{"d_mlp": 1536, "activation": "gelu", "norm": "layernorm", "norm_eps": 1e-06, "tie_embeddings": true, "init_std_up": 0.0207, "weight_decay": 0.0, "decay_shape": "exp", "final_lr_fraction": 0.05, "batch_tokens": 65536, "seq_len": 1024, "train_tokens": 588500000, "steps": 8980}
MLP neurons of a small language model. Each row is named by its layer, matrix (down: output weights) and neuron, and shows model dimensions 256-383. Each number is 128 + 32 x the weight over its row's rms, rounded and kept within 0 to 255. Numbers have three digits each.
A block is one neuron, or neurons of one layer that tend to fire together. After each block is what it responds to, as a language model described it from the Wikipedia text at the highest values.

L3.down108:128142130091153118180158144129079117152117155143097099089137165082138133156191111174157164144105112109190093150158082154204119152229109098167148195061125129120088159068106110098139112139187083124103130140165171159120073124181055124117076154126143111183143067160136157079152114110105143162121117135169097192120170104136147081154150103155129101157119141152120153150155127098154152083177
L3.down972:145148109127090132127103145164157128101117113155145131133118156064178136152137111135152137126094152149135101106121112151107056171107081111089097112173094119099149186140124179127135030121116108071101141123191155122102158121113152097148169123078141074126162050139116175153141133175111112142097125113138173122107162216136160174149140135181148134166093078199148151082136087082138080098131
L3.down1158:152147206088101118160144178200136130122146107109206082109052114168092151168160097102208088147083121133150067141139178077155160167151133089116081169114153153131151089140146113100112151083132124132120106089168122109157162160100058132102131128110161141143096111123056149107135213150113150082111145147133103062122147129098073115172127132079151164130135138111074137116089068160141131127066
L3.down1228:111111092138101137158151152110143093124214155120178083107152161139168149108133106130180197150072149156131080153130129159132093103142132086122155132114127127094124148098130113098111184180130145111105138119166101127114120115118126136080145102106136130151129144109158110151127118136154122161063143156163137090112093135101137083134104156125118188108068119130167093115154136079152143059138
Responds to: Clause-opening connectives. Conjunctions and connectives that open a new clause, strongest on sentence-initial "When" and "Though", also "and", "but", "while", "since", "because".

L3.down469:090125164081150063193141115120099084099117140087151063134109105117125102096123097120149089110175113182092079104142195120134093105121067113131090166153090067077107171155113095093146092089104170110046135147134131120154114077130146092177160165111105147115155108067123149082139133115120140118105152173168156145138138132132086178095048127145088117134108098151134111149208130106143147153086
L3.down828:136123157085164134101107105116134111187144097051173123115190044144196136108102048144124094124140150130172111111080132119141183160118105168079099190162189145092186149121094135122079125123136124092108161182124159094178095114148153146166106106141195162127142151090137132106143160081128203159198123071107141147093156143175183043081181096144180152170123176175149163104145180130140111151121
L3.down904:104174091172188082182134088099130100121118102172079113160150181155132112142140153150075040125112095150145105097103159200107136123142110116113085141118081157155137095133126125123134141136130182129110094147121133165088126170126108092112121127127121127112162058125129123164143144147114140109175127191119112132124177123140068138101097137175131075142139138184127052126133132154139119176101
L3.down1516:130102162121093113105141078155102150187190103115077148109129110114117117125145097108068168035153139129099107134168103097177112180096131128076052146171203163091086088124135162177073159143151143118143156100079087136128166093116148050178167096116100114155137124166133165163159099126064128104157153110171115114081201116093159124123159148107113133096071120105142117122126146115106135151072
Responds to: Word-piece "er" continuation. Fires on mid-word or word-final pieces, mostly "er"/"ers", right after a short stem: m-er-ge, M-er-maid, buy-er, play-ers, num-er-ous.

L3.down509:150155106112083136111125163150101152040175134126128095118144164100076123117147096131167121165103149131122083103128139157144111139085140137143115140115099127165082085091105135159050144137131095142121137143125091120146166159159103077162083083110148075092106100157120136120103143111121168140113182136123172082123132144128115189127121129120103122157140098131115175130158147130181134128171
L3.down537:105103126162140089160061085173117139116103113093146106099117133129117130122133105129135066144115103127120039167150085122155146125110112136115123145090134107146118067207108190094086127117160122126127142116126173183150089141155102097129160183184108073088105101137048124152176103129107153138113141159107081130112148121087066174160163115124134167118040213123114078090139099121113108080134
L3.down1372:083118105081126187116139132153146084083145148128188128170121113095148145149098109159163137133148106116137099116103110131149115142089118160121137128090125220103140132116128146174084175140107187110123162082169092127149165119150126097129124113102138059103155200112204133127163135126142132120180118118138141103151156127150116141127016143142124147097105113154180101147200140172161116153131
L3.down1466:149108141107051092158161088080178120156154160103160135114109185092102085119079125132117149127047121166137115161156105157198125128137107103107134114175077098193097125147063050076139136137114138088101158124129090098112127112119157106124134100070121140117104109210090147098134153102109106166168101091080139103126084125134135099203097126116130081126088155103127137157096083122142139121142
Responds to: Section-heading line breaks. Line breaks right after a wiki section heading such as ==Career== or ===Historic sites===; more weakly, the article "an" (as in "an estimated", "A|n Analytical").

L9.down38:114143132060130128118089087156121151115100055057103135168100130152131093095139084111123102076138180135108011074063097168146138093075099091107058153146125123121114202052091145201145100162115150169160068047090152134106125168080095139164125131079136087129106136085191157156153163102144100121152119102115156149151119113128158138101184134117147063184096081224107154163169156097184108182114
L9.down249:102172150080140121150139152078162173120086154086105140138149166081132154161108061113137109168165191089100124135132186176095103100114087123175116134174113084158168129165067111133076146196140155163098154092175159099138130198167117122141143129139130126201141085140101111129078110125136129084084099105103108146106121112153160071123131154140151140078115097185116118109184143139133117134124
L9.down291:159153158115142091106168125131117145160126123097098147087093158104071142111158123116169122118115107115111188093137123100134119088152146200173075151099132143110121073170144106150128106139069165169198113220153096116159089136144125217128214175125159133090095112111123131077104134152111158117166130112087165157116115161135090090183201097047127168134088095152167199082141105160179153106146
L9.down618:143171115167104150121076122085103156146113110122060169162127102148146160130121062149101127116110143143078162112084102127117144169159101166157142103194084162168138115116160085135119116083082096141142088144146112070136148133175137153201140148187130076184118117114117147132179097174147147104186123107153121063147169089099190131145127114172126110094128125146139102115150114083136105103075
L9.down676:098150139142072107133099140116152062127081161152134110103122080176196091111088141107149114101141076107105141142136134172131136125085128147100185123129118138127164114185125150104180106153160092103092090151191182081132134096096118144133118158096108148171073138124135037139146115148082156126157112127104147139140144095119112143119135096085124087179102092080139150125166168068166168160137
L9.down860:056134178099149139086159202107138107111084151160142147133090088082086157154071114161126141119133153073093144126142106080175094113121128127152093124134088068151136099161156114155184094162144153129097136070101134089177106199128140150131090112121129125121143128148128107130213122123225120136089181192085138120101041178127119176153120131119144115112118086159143111129118139161149088151130
L9.down971:162130158091103077107190138103088154130103149098175149108111139130153106083088119092153129141152097169155152136091079191143153090086145144139048167094113115155131099134184073086115111079108160171146145161117159100176170175090073114083164135076123113188130071132133140149105212083140102138116137135066138128135136104106101204180152110128159144150171087151123062101147170082104116120097
L9.down1105:113187141126186132138163150123137108097175148124175155135171136131127100151117131124098097073084122176104149158221146063191187119154123105085125090136101106160156094148142156117135133041135136172141135142066105126175075113133134149183105184133116196140132113120092093101151181160171167088169086186093163102159135139079137167085093148106189127118120146145072074122114173142142119119118
Responds to: Role noun before name. Final word piece of a kinship or occupation noun that is immediately followed by a person's name, e.g. "grandfather, Aaron", "wife, Sarah", "artist Will"; also the comma after such a noun ("his deputy,").

L9.down5:148109113130126146199148159196115145121142188168152078092105088152168113160149109112150091164104093080157139141153115147164137121137098123148068135115216129106085148139154128078097154073166161084154094115123115118110098156162108155110091102157162158120123096132098099141125078146108111127063126124130124148159143115090148091144077123110114154102127181090170088094193068072176074158115
L9.down499:194173088134149136158152169148151105128155147138158064105100120156129132086137085094122132088098143104127152156159138099096181068158117104170117100130162114127124130162137087141163140157131106127099127101120142182155170121161111109075116186135157117132060124055069178111122106078165145053143083131084105122167154082134134117108098149099183110138141114109068151124118076113144091153045
L9.down616:135157115123167085115059088160136149083165172137172140120132157099198120141159166081108071110215138146145098167164136173112129117158119083144107111166037075085182097105111132174144152120147159077101091170142119096130123071158102144160127127124100103129162157094124131114134082125171131139124136127115155159210093134169135141099142098160190137131176133152125098104115103143108144072116
L9.down749:135150141160068077120202109143106074135166147148120184116115094153183100080114147117098137163138088105119139063111121137181158112138127146091071139150160110152119171133181180060126063147139106113152169172071181114155180192105126132146083081122128228130092105187123117124147144190104169101160155144173130141120139108113102163151094142154112110117139109104110116156097123163175157146057
L9.down1056:135165134150111160158188123103151187180171180134129134096105147161093151112111110132135112116105084088099186106074150143082104071165196179104102154144106131089127128083154104118132136178124130120107121106112129139178121178138086137068128140093170143102116064091125072041106106081140132141108129087165090101131131118184142128188131152089078077108143200175130119121082114143193200118154
L9.down1074:135100078103147149069143129081128100162177172077093149151141140142117085101147139147100120082177170156175081129150103167112153091080087121120095163136147110109106139228160145142097089098148121115127096185141070144063155123135114123091165215152134207096120104073099130091147138130131161125182117064087127133176112118109094150115123151101178180128137085160112153151085171052165147151155
L9.down1162:149150155141110178153197101101114125156131163052107196120137174135147148194108067121039145104150096136132124120171129127141126088168165125139143101117130133152127165091104094121098142101084106142188122119075085162136104194132166095115169113134103172148159141100123119142095085154120139220114125149090101105123081031093096138170145177100127151144102101163187132126097091135146222091161
L9.down1369:155101138107135164130127156139131097156161161122169120089081089063159087156147069136128148085128157179125115165122124115107153153127138132141179169121134082155157184114124116117138147153146117126061112196143114185140122109115196145159096164086093104141161152087124213166115110147085181148138079195107120136085158150117133156152149142179098134127065158073084145092117103063116151139191
Responds to: Complement-clause openers. Function words that open a following clause or complement, mostly "that" after reporting verbs (stated that, found that), also "is" in "the goal … is", "led", "so".

L11.down653:128099102205147121157206132165105154142122133125098151224133115135164137162124133106155132166116158150097124188179117108129121143090136199082084139113155088069165107130181153146106065076114122122114148127083130143069140155107145126162092115134137123105137174151073124145155133138142148163145106102107102087067120089173136161118082109123062151092093090103153157099149136071045091121123
L11.down703:092164154079182135132164102094139160141112140151118112149112093066150159175179117140173144120181167139146105133153176116156142167125090108133102135143175122069132112148160171070074119120072135083128095117133086163178127145114135126085127131145126134081127048126097131108138122072145108099121167128157095096077147150137123136164147108130120138171080179113106142157109107135154108163165
Responds to: Verb slot before complements. Finite verbs, mostly was and were, plus be/being/been and verb-final pieces like -ed or wrote:, ending a clause's subject and opening what follows (there was a…, wrote: "…", decided to…).

L11.down779:199163127155147108124160144143097111092096091185151069133097109128092112156124103133087145118100118153171107120112132126172154090097129140137147139135101130155152078146117124144156106149207136169053115182097115142096109111090162134079085064176080164111136116140095128184131114064127114145132100202178131113125078180139117166157151160116163168126137091166144194138116088113138153061089
L11.down1290:074195113147118111159142128125106117183140145166112112185069137116102145122162097145143197173135122059109127166114079117157115119135170116139119137098101124140163077109122162152102118098115219129147151124048121150132110075144150178101106145158169095196139171125141112120149096049125169151091163134160126145143128132140086189110152148051149083150138116090093143155097158159148086107092
Responds to: Sentence and cell boundaries. Word-final tokens carrying a trailing space, mostly the sentence-ending period before He or The, plus final suffixes like -ed, -y and table pipes.

L11.down704:160159181166212114141079093194098087100171152100111143161154129121068163143174139102120101104124143062177173154110154139126109119138102106163100087094105207117120123134060070141117108164062147117078125108208167112183115173111119161125147091147127087155058151096163116156138165138098175107104147101122122108118161101151157155130135174141135089197107101060176113128145183157176122092066
L11.down1123:163093096132101126119141129165125111093133165133107111104192127142104128162128170102177119177169169135159168114150147125121100149098134163100068124115133135123071133100159106123164210085137110132121119213179128084175136124139093084113152151097128124163160154114164134138137155099071148081175134129121130128127170129185164070191166085111124157201144197139106152153147098174059119189140
Responds to: Quantity before a noun. Number words, numerals and quantifiers that modify an upcoming noun, often a time or amount, such as following month, two million, 18 months.

L9.down64:156129165085106248101129092185105163167132138123111146174171107194128150180045109139113169144125095120095098086115107089116192166128105077105133169140198139150195183156126109110090111084160106098104086162143148112108097186206068132106177158127143098153096126108132171105165136128099086116154129085149175151096098222125149143111165147096144166074103154165179112092105105126154057116140
L9.down68:118080162155142111151132073075067183117139157113089127141183140172131127148152082098152144104124115131110113165191161084113127134113122058067116163134142138094212147106107101057126118091080153143145097140128077113136140147107137141154102122057077103195085114123065109132167140142164141136111129108157189128156067148085152095104112136133135091121150112147161165113146078121088141187114
L9.down296:069108159112104124149156123142117146158095149159145078113191152088120103145171060188080195139069107088075117116191107072124124166088104054100166082089099106093081165145119120128103127097071135132112153136150127108160063116078099129182121164123084173163092117151142172171145153126135100155113138089160167156117087164165143097140120064056129154135206166122148146191108101125133090098106
L9.down369:153181100125125095130170117107162065096111150147166101124136100101148163150119086050145092118163195150123123098113088168115193178142133143160110151103168163167104128162097091140149098106146078113102126092139157116102143109133152208109100094135144136060136082132126144141143114064129128128173117125119136138163199143123080143158101158095154122146062130136089153127125136153150177137085
L9.down509:097129140138186101106136115110111131143118189113100090120111133112119147135120096180138132106182100098140138122095133116173156114108145103111097127055083123119126150156122112163181158200142141133109040143098122128100104140126112140147119150177210166130161096160150130077132094132151109114103148140161132094106116168134141094145161172053056059162142200113154154131110088124202060106116
L9.down553:098124146155183195179168081101139143173154129139048149146094109131104109178166189122132144132145130133123192162090097123099169134121096128119124176105125173083128161146116136129106110056155093109097192105127092122155087108156126085146131197128145138131167066134167124079147135171098141180132129120100118130146130120149168135118144165113132135167130173140199060132122070148154090141101
L9.down567:141102109194141128177206074158144139086232170114133146146115085098091153166126117171064157133105116110082140133053142082112122154099131111113078080123157109095111099196183066090100162059039123149146122106104070101143134135144142127105147127191122093210121185135128133138179084152108116159133120125172129133132113114164084116164139159128143173180156187155140136083155138103120140131128
L9.down1520:190082136098180162122147096114077141180145120066148145078119128117141156154110194116151176114111115109128131189091077184145133167141098158084135148092053159154183117151086158110088042112102093120120117117155180149160124132170103152192137147097097167149145153155148107144146113205102099187130144091066161142132162177093170116109198129133110108157141047206187154106149111079165107084120
Responds to: Table row-closing pipe. Closing pipe at the end of markdown table rows, often after an empty last cell, before the newline in filmographies, fight records and sports stats; weaker on numbers inside cells.

L3.down293:177145106075138168110153085118115077107162125216148137116110101072123180173123090188096106146116151132135082118126154086131131166159176115135033174120056165082142126130110111223159126113108133136165118145134149154151144121102179142094158137115139113098165097086093125118164139123117097202100113116207145126162144145109157163148113141124108133163161132127167149175150112101167079099105
L3.down372:113171140083105137063114059141129162080145130133203120148124161178128088118089078163140177149128139119068088138151098139126157145161180084131081181098115112169177127131102182166141083121132188115114150140137169141040079143182139113091175098115141119124094106151104143137132117115133143153172162153172107112134157140124120126097120172186114103149144109146121099115148158134158116157183
L3.down553:128150174113202153142122146136122215067114079102089120143115079072179166107125160137093138116087147123118128098148115138060149117123116100152088107140190164121146120169182113073112090123117116123120116150144120110160140102152125099114171091135104111101144118135149118088150121118179139144134177101117117136127112095133147123120084119075116081142081178162157145062193153086103080097141
L3.down943:146140094131108108113096100153177114119180116108126092157119148134134118128117139090103146087145079161114146109181173126097157178117094131127102111131118102100156140086154086120139125146101203169133152191110140098132137079161121120134139076150035146102163152175188115159141121137151135110121130164134183124148132123078151131149128172091104121143112076132149176108189128111160139130119
Responds to: Row-ending table pipes. The closing pipe at the end of a table row before a line break, especially header rows like Date | Opponent | Result |, plus some line-final word endings.

L11.down589:145154108108120151185146158164172106116145125125158127093081114116104141144111228128171132103111128149163124181151139075192094157121118130108092100121129212156110147166095139107190129158085103142117153114149123149143123114078166151107178126084086197168161092171176152180117147172121115126174110179148098121164126130095150148113176162115122115153110100159098071132181116199153090166120
L11.down1243:151169099134109161137135151146137128125112124092108115117056185148114157141134130104156126095156145134144078152159091107181155198095091061118141081143072135151119135184100173168137118120126190234120189174121115123151113132121114124153175146161056159114175095152130139154180146125125111117138099123176136173090157092164161139048141165145204110091134102125095088139133149171107119093145
Responds to: Before a person's name. Word endings or punctuation right before a personal name, mostly role titles like singer, mayor, president, and table cells before names.

L3.down86:117104117074190167137187150158126158116122128136122113144181118190222164148157094106103131098126080132148136070145142151155071133192161062127143117175133112111093182096170133089141218059111108155115173082096134146113142100091121101079085095113139096140175149103040069128140145135113180155146142135098119151123164158095162073170138123081107155129133115128153152101123119204134081173135
L3.down616:089145086119134130108107112136147145062114119102167148048132201117138103097092172141079092109080130123138182146184095146093128143143143083133093147103134112116137116094124147097182128084083146170137169151079110117104118132120146104131119122118092186122157118103090138142100146123168167158166115132091174078119118133152130125126162099074140152180116111151154120078146103169122155169144
L3.down950:085108087035150167144150120147152180083067131112108131137137099206148133123059127167190156093096115181089153120113135146124075176164112114156109159129091151131158171115064111108093085122145086154159125087139119126120167155102165115098101081119070151136088127122132100137104148147104187120153182120123102081086114130107103140181136110086182127136075104116101151167076104097141162102126
L3.down1199:159108160129144095121161198134145130117101147125150092142107088181119109168091143163147128117187146099128156166156150140151161125098099171100080090077153117112097159138163161148062086130129097100127185085141116052120146144079116100146104173175129119148168173165120139107140085152086175158152179114091130141096161153082196124149149110066094122132177162167145198113137134119087148093132
Responds to: Quantity and partitive words. Fires on "of" after quantifiers (many of, a number of, one of) and on pieces of words like multiple, six, certain, some.

L3.down83:107151057143087133152154104118166165118168102121126083157121131181161187161145146138109103117132121165202141193117129146158137124110166147052114076126164101126097102070128157113137143090177083122107154101135135124140146114188133125115160128096084093087152175188147162121152167067141182179119153140162079108166144137084154105169140200130129132082184116153168180138127131112137141096124
L3.down796:143102098161175111106149102164092137124220105135148124163182122107113151129189137096152144137124096142133101130143111154075133173102132115054166141167098145125112162129135142191075126144142145111149111109178101078126132186155126102089095138145162077156110172107167103081144120152093118198179154126106151181104091117088140188107105155161179114111139141100118106144212133192133107085151
L3.down1072:168127145138133147095074132126117172163114161192099110086142101137182170108089084180150144138120134159088132143152096180091123167155151143165155124142130104115106100127098070105103108180188096121135139101151123136163174094199166062109096141161073091088149126115113149140108065123111114150115140161120123132080125123140107100177113104021148107110145130167135162091149132124146134148128
L3.down1099:091130166121132149119122114132144137133101116167140087128156108127123142117103162095107126134142063143124110136129089120178124170136130153164125169128100131143123178123153098168124078182134107146134124161139152086149084116128140109124068164117155112075180146120054073070148144132139081153175089117123095134123108151151188064113124133123160133103103092121166179141154188161143065134067
Responds to: Word fragments and quantifiers. Second pieces of split words after a short opening such as al·leg, E·ast, l·arg, l·ate, and quantifiers like each, any, every, over.

L11.down711:128084082199149212128106087123154092102084124147121130126132146162111133150106146174225150168165135198189174127106119108153139134138110166192187138179123122079154163082144123087117064138073135091123114101159125101103110142107157149127125170084119064185128189156118207123123185086098165138132125105132119136144173157122146113135135128134110101111149135071168153082160158133078116137165
L11.down795:182131154133135149153153122136155145106128144137091158209156106113107182099097137124145157140091110141090128111085074094191169137130095182132101144152128165073115119115099128203139112137161110121143115131080150093146142147073095123144141115117114168096080180072113169152101109157104105156141151177134114155119208128167160152112184100100117090105091091049113088137131091132100146113150
Responds to: Reported-clause that; quantity over. Fires on "that" after reporting verbs (found that, reported that, stated that) and on "over"/"than" before amounts (selling over 291,000).

L11.down249:168124096134090088145109154127117096116160134140197104161119149132116191063139069128121113141114159103125129158079094125070120157171141103146132158127137118167139152122150118137139092138184152191164155144136071187137122162148116137192124127115102113105130128215137111117141140133104178149175065138107193122180124120125105158158095169150193138180136112121158210142160068151110102144095
L11.down1223:052116145146107105145166094095122146132166134171169144083112115087123123161166098156162114170110159107129118112123119129110180122146150170133125109140094124180111101153099221211141130159112159148174181128099141132114113143151097112084107110174107144118103140133078161136170128126144134071174093176097127154131120132130159135140114192100203081146217092145097102181120105152136105141090
Responds to: Before dates and years. Prepositions and colons right before a year or date, as in "in 2005", "On 30 September", "Closed: 1967", also ISBN/OCLC before digits.

L9.down36:151167155120091105092083166159108179103157078128102097200219105142141059132107098139154136042142143127113124144145088077084138138134113087110113169169113157148137165134111161079196097111140093114077142165076136093155097125170151095089098077047155087161137148106121089117084169101133102154115124117123121128062101147116137134138145115179093163080137146122156103149163149131135091193112
L9.down110:194144203066230193108119098078125121211179071114105115170119100083107175130102135163112160121079105085109145080080114099114113121074093122087086161167140137134115105118154179105173124101087139140089112184049200150127156144200122171130123087146188134139180123129147120163081148175121156129108175122161146072106084162125126142125107122143121159139153094155156158154230179153198129145079
L9.down283:106169083086141111132071117216161134098163141101160144144055172137180192148129146123082133089116129090150129157148170184126123141089126174116077109126174161182134079148127155139114082125121134149120128073099162132168122172169170116120106118113140187130131120153140145128075120144142091120151069125112112104163142064140105128118125198098165052107110106136124154167088117138146138155164
L9.down605:180134129135126102145146113118155099103084129161162126090102107117124183145072139113101098119087071137120133197165159074109136091137114190076111078128146141130151090138104126170147116116144129206139156185145127149101087141107138113143126116160070142103125107179132117136201138176191158166145127137126079138098158129046105152145152104160121175151117165105141203107134133136165149101154
L9.down897:058125139170070123202198107117137122086126108154119132153152159097139130166135115147095140106097181175043153094148149130184127124150121151059139125123123160131171160130127056101152122038158131130151134179170117130097092114129168148151072112115124128135120165180143178121111145147149086143151191134073138089191114101090144181110118168091157115047101129177109135138160135158172203082161
L9.down1045:107128167160121124135146111100047133137109137110158141113204134132113097140134184137112130148136108125119216108169121103198179085081133151070148079127170110138173115049199132176089140132111199185136144111148175166141163148171130081148164175134138162055119130137122072157123136178092112085165119110131103098093193099107097112123136142149096069157134113155129135184126158133145104064121
L9.down1249:153161131116133148158077123149091103174150081132122138134099127073140159173126117136092120140146159112060121097139123107111164116121118129105133128073070110024127140154162122090141166127158103131125152212159122110130156160129118153141141202082090154154076117121080126127150108090109117157125128109113149095114109146069134113135156074110153101112098151150146135132093069173116149091087
L9.down1342:119173146125143132112081130069116131104159149116161121151149115089134170160125195122165158130101070129153134132095126191167120111103163143127109167158169062111163087172168166175156167111087101158147099154135109137154071105097139173148104138123147125122171187096189135151101141063189095117176154135121155145141077092115163118131205156162098109127110108114105123158141149218148092155133
Responds to: Noun-phrase determiners and quantifiers. Determiners, quantifiers and numerals that open a noun phrase before its noun, such as some, several, three, the, first, most.

L11.down741:173182146124125154073104153116173168107120135067126120137140167123140126151156107159134154083138121114105184151169173093161093135160171146205116138047119144175120142117073117179104140063115129115117093161117126136103068124122130154071108163154108088141148146093171108180116103171106112153154139156090133102125175119175098169111163107120145187141085103119115070171142145132159140081193
L11.down1496:125113153157242139174112100071096153081160114107121138162117115123122163142062110127159131089092165176109109132163121104134175146177182103077118122091128112075144142145132114133153093102115147119097140116102160124123139203153195116153121139100109137119135085141160079134162158145111162128109091183168142098050208149133035112143138113107082101111080170134085157157140137142152154175161
Responds to: Line-ending table delimiters. Closing pipe of a markdown table row, or a closing parenthesis, at line end just before a line break, e.g. "| Nominated |", "(1982)".

L3.down41:184154131129106159120071088179127126156090071141164127115118177128138101144117123111164152132137107087141113101173211175137137121122163068105130108154135172138143168131113145060129128026088095105130152214043090131150097140102070133107124100151105135080106108073084145150143155133090147171129094105115141103099144152179108111071159143151125164108037115173152122118110100139162165123126
L3.down384:181143110094085152130124074199186186144108126122151111097120181114151117168146136133152147209134044135134140154195122152067136115100132096171168144121108145124162159107108189099130119114120123125118123198110110156103043103155081135100147082121161132116176114109130123122146097138114145209158103161141119068152135196160147138094113118129149156103082140163136126126141097137215116143114
L3.down631:160191092149098097117098145157092122124167156137040154175123165160110186163129100166111096130099170131129143112098147112138174158109064139105106143133069114126163216114105109119117096118122118118166102129093160186162108114132112128182139139100129116137131133138091128176085123117131114146195112162084207098207111148098179171112163079098143035103149096159161098121126138108114135121156
L3.down1508:135143156144113078182118080157180123105105112106096111156174133133169100127118118135104086147142124147117112120138131070106132109133141110115115114038160108155149113219130116188131181088133184110094101089132175132144076104049132148067126138126130125125101113164071113157157130127156101148144112180118156124087141123179137150110120157176114151132152185128154104187136113155156077159195
Responds to: Copula and passive auxiliaries. Forms of "be" (was, is, been, were, be) and linking verbs like became, remained, right after a subject or modal, before a participle or noun phrase.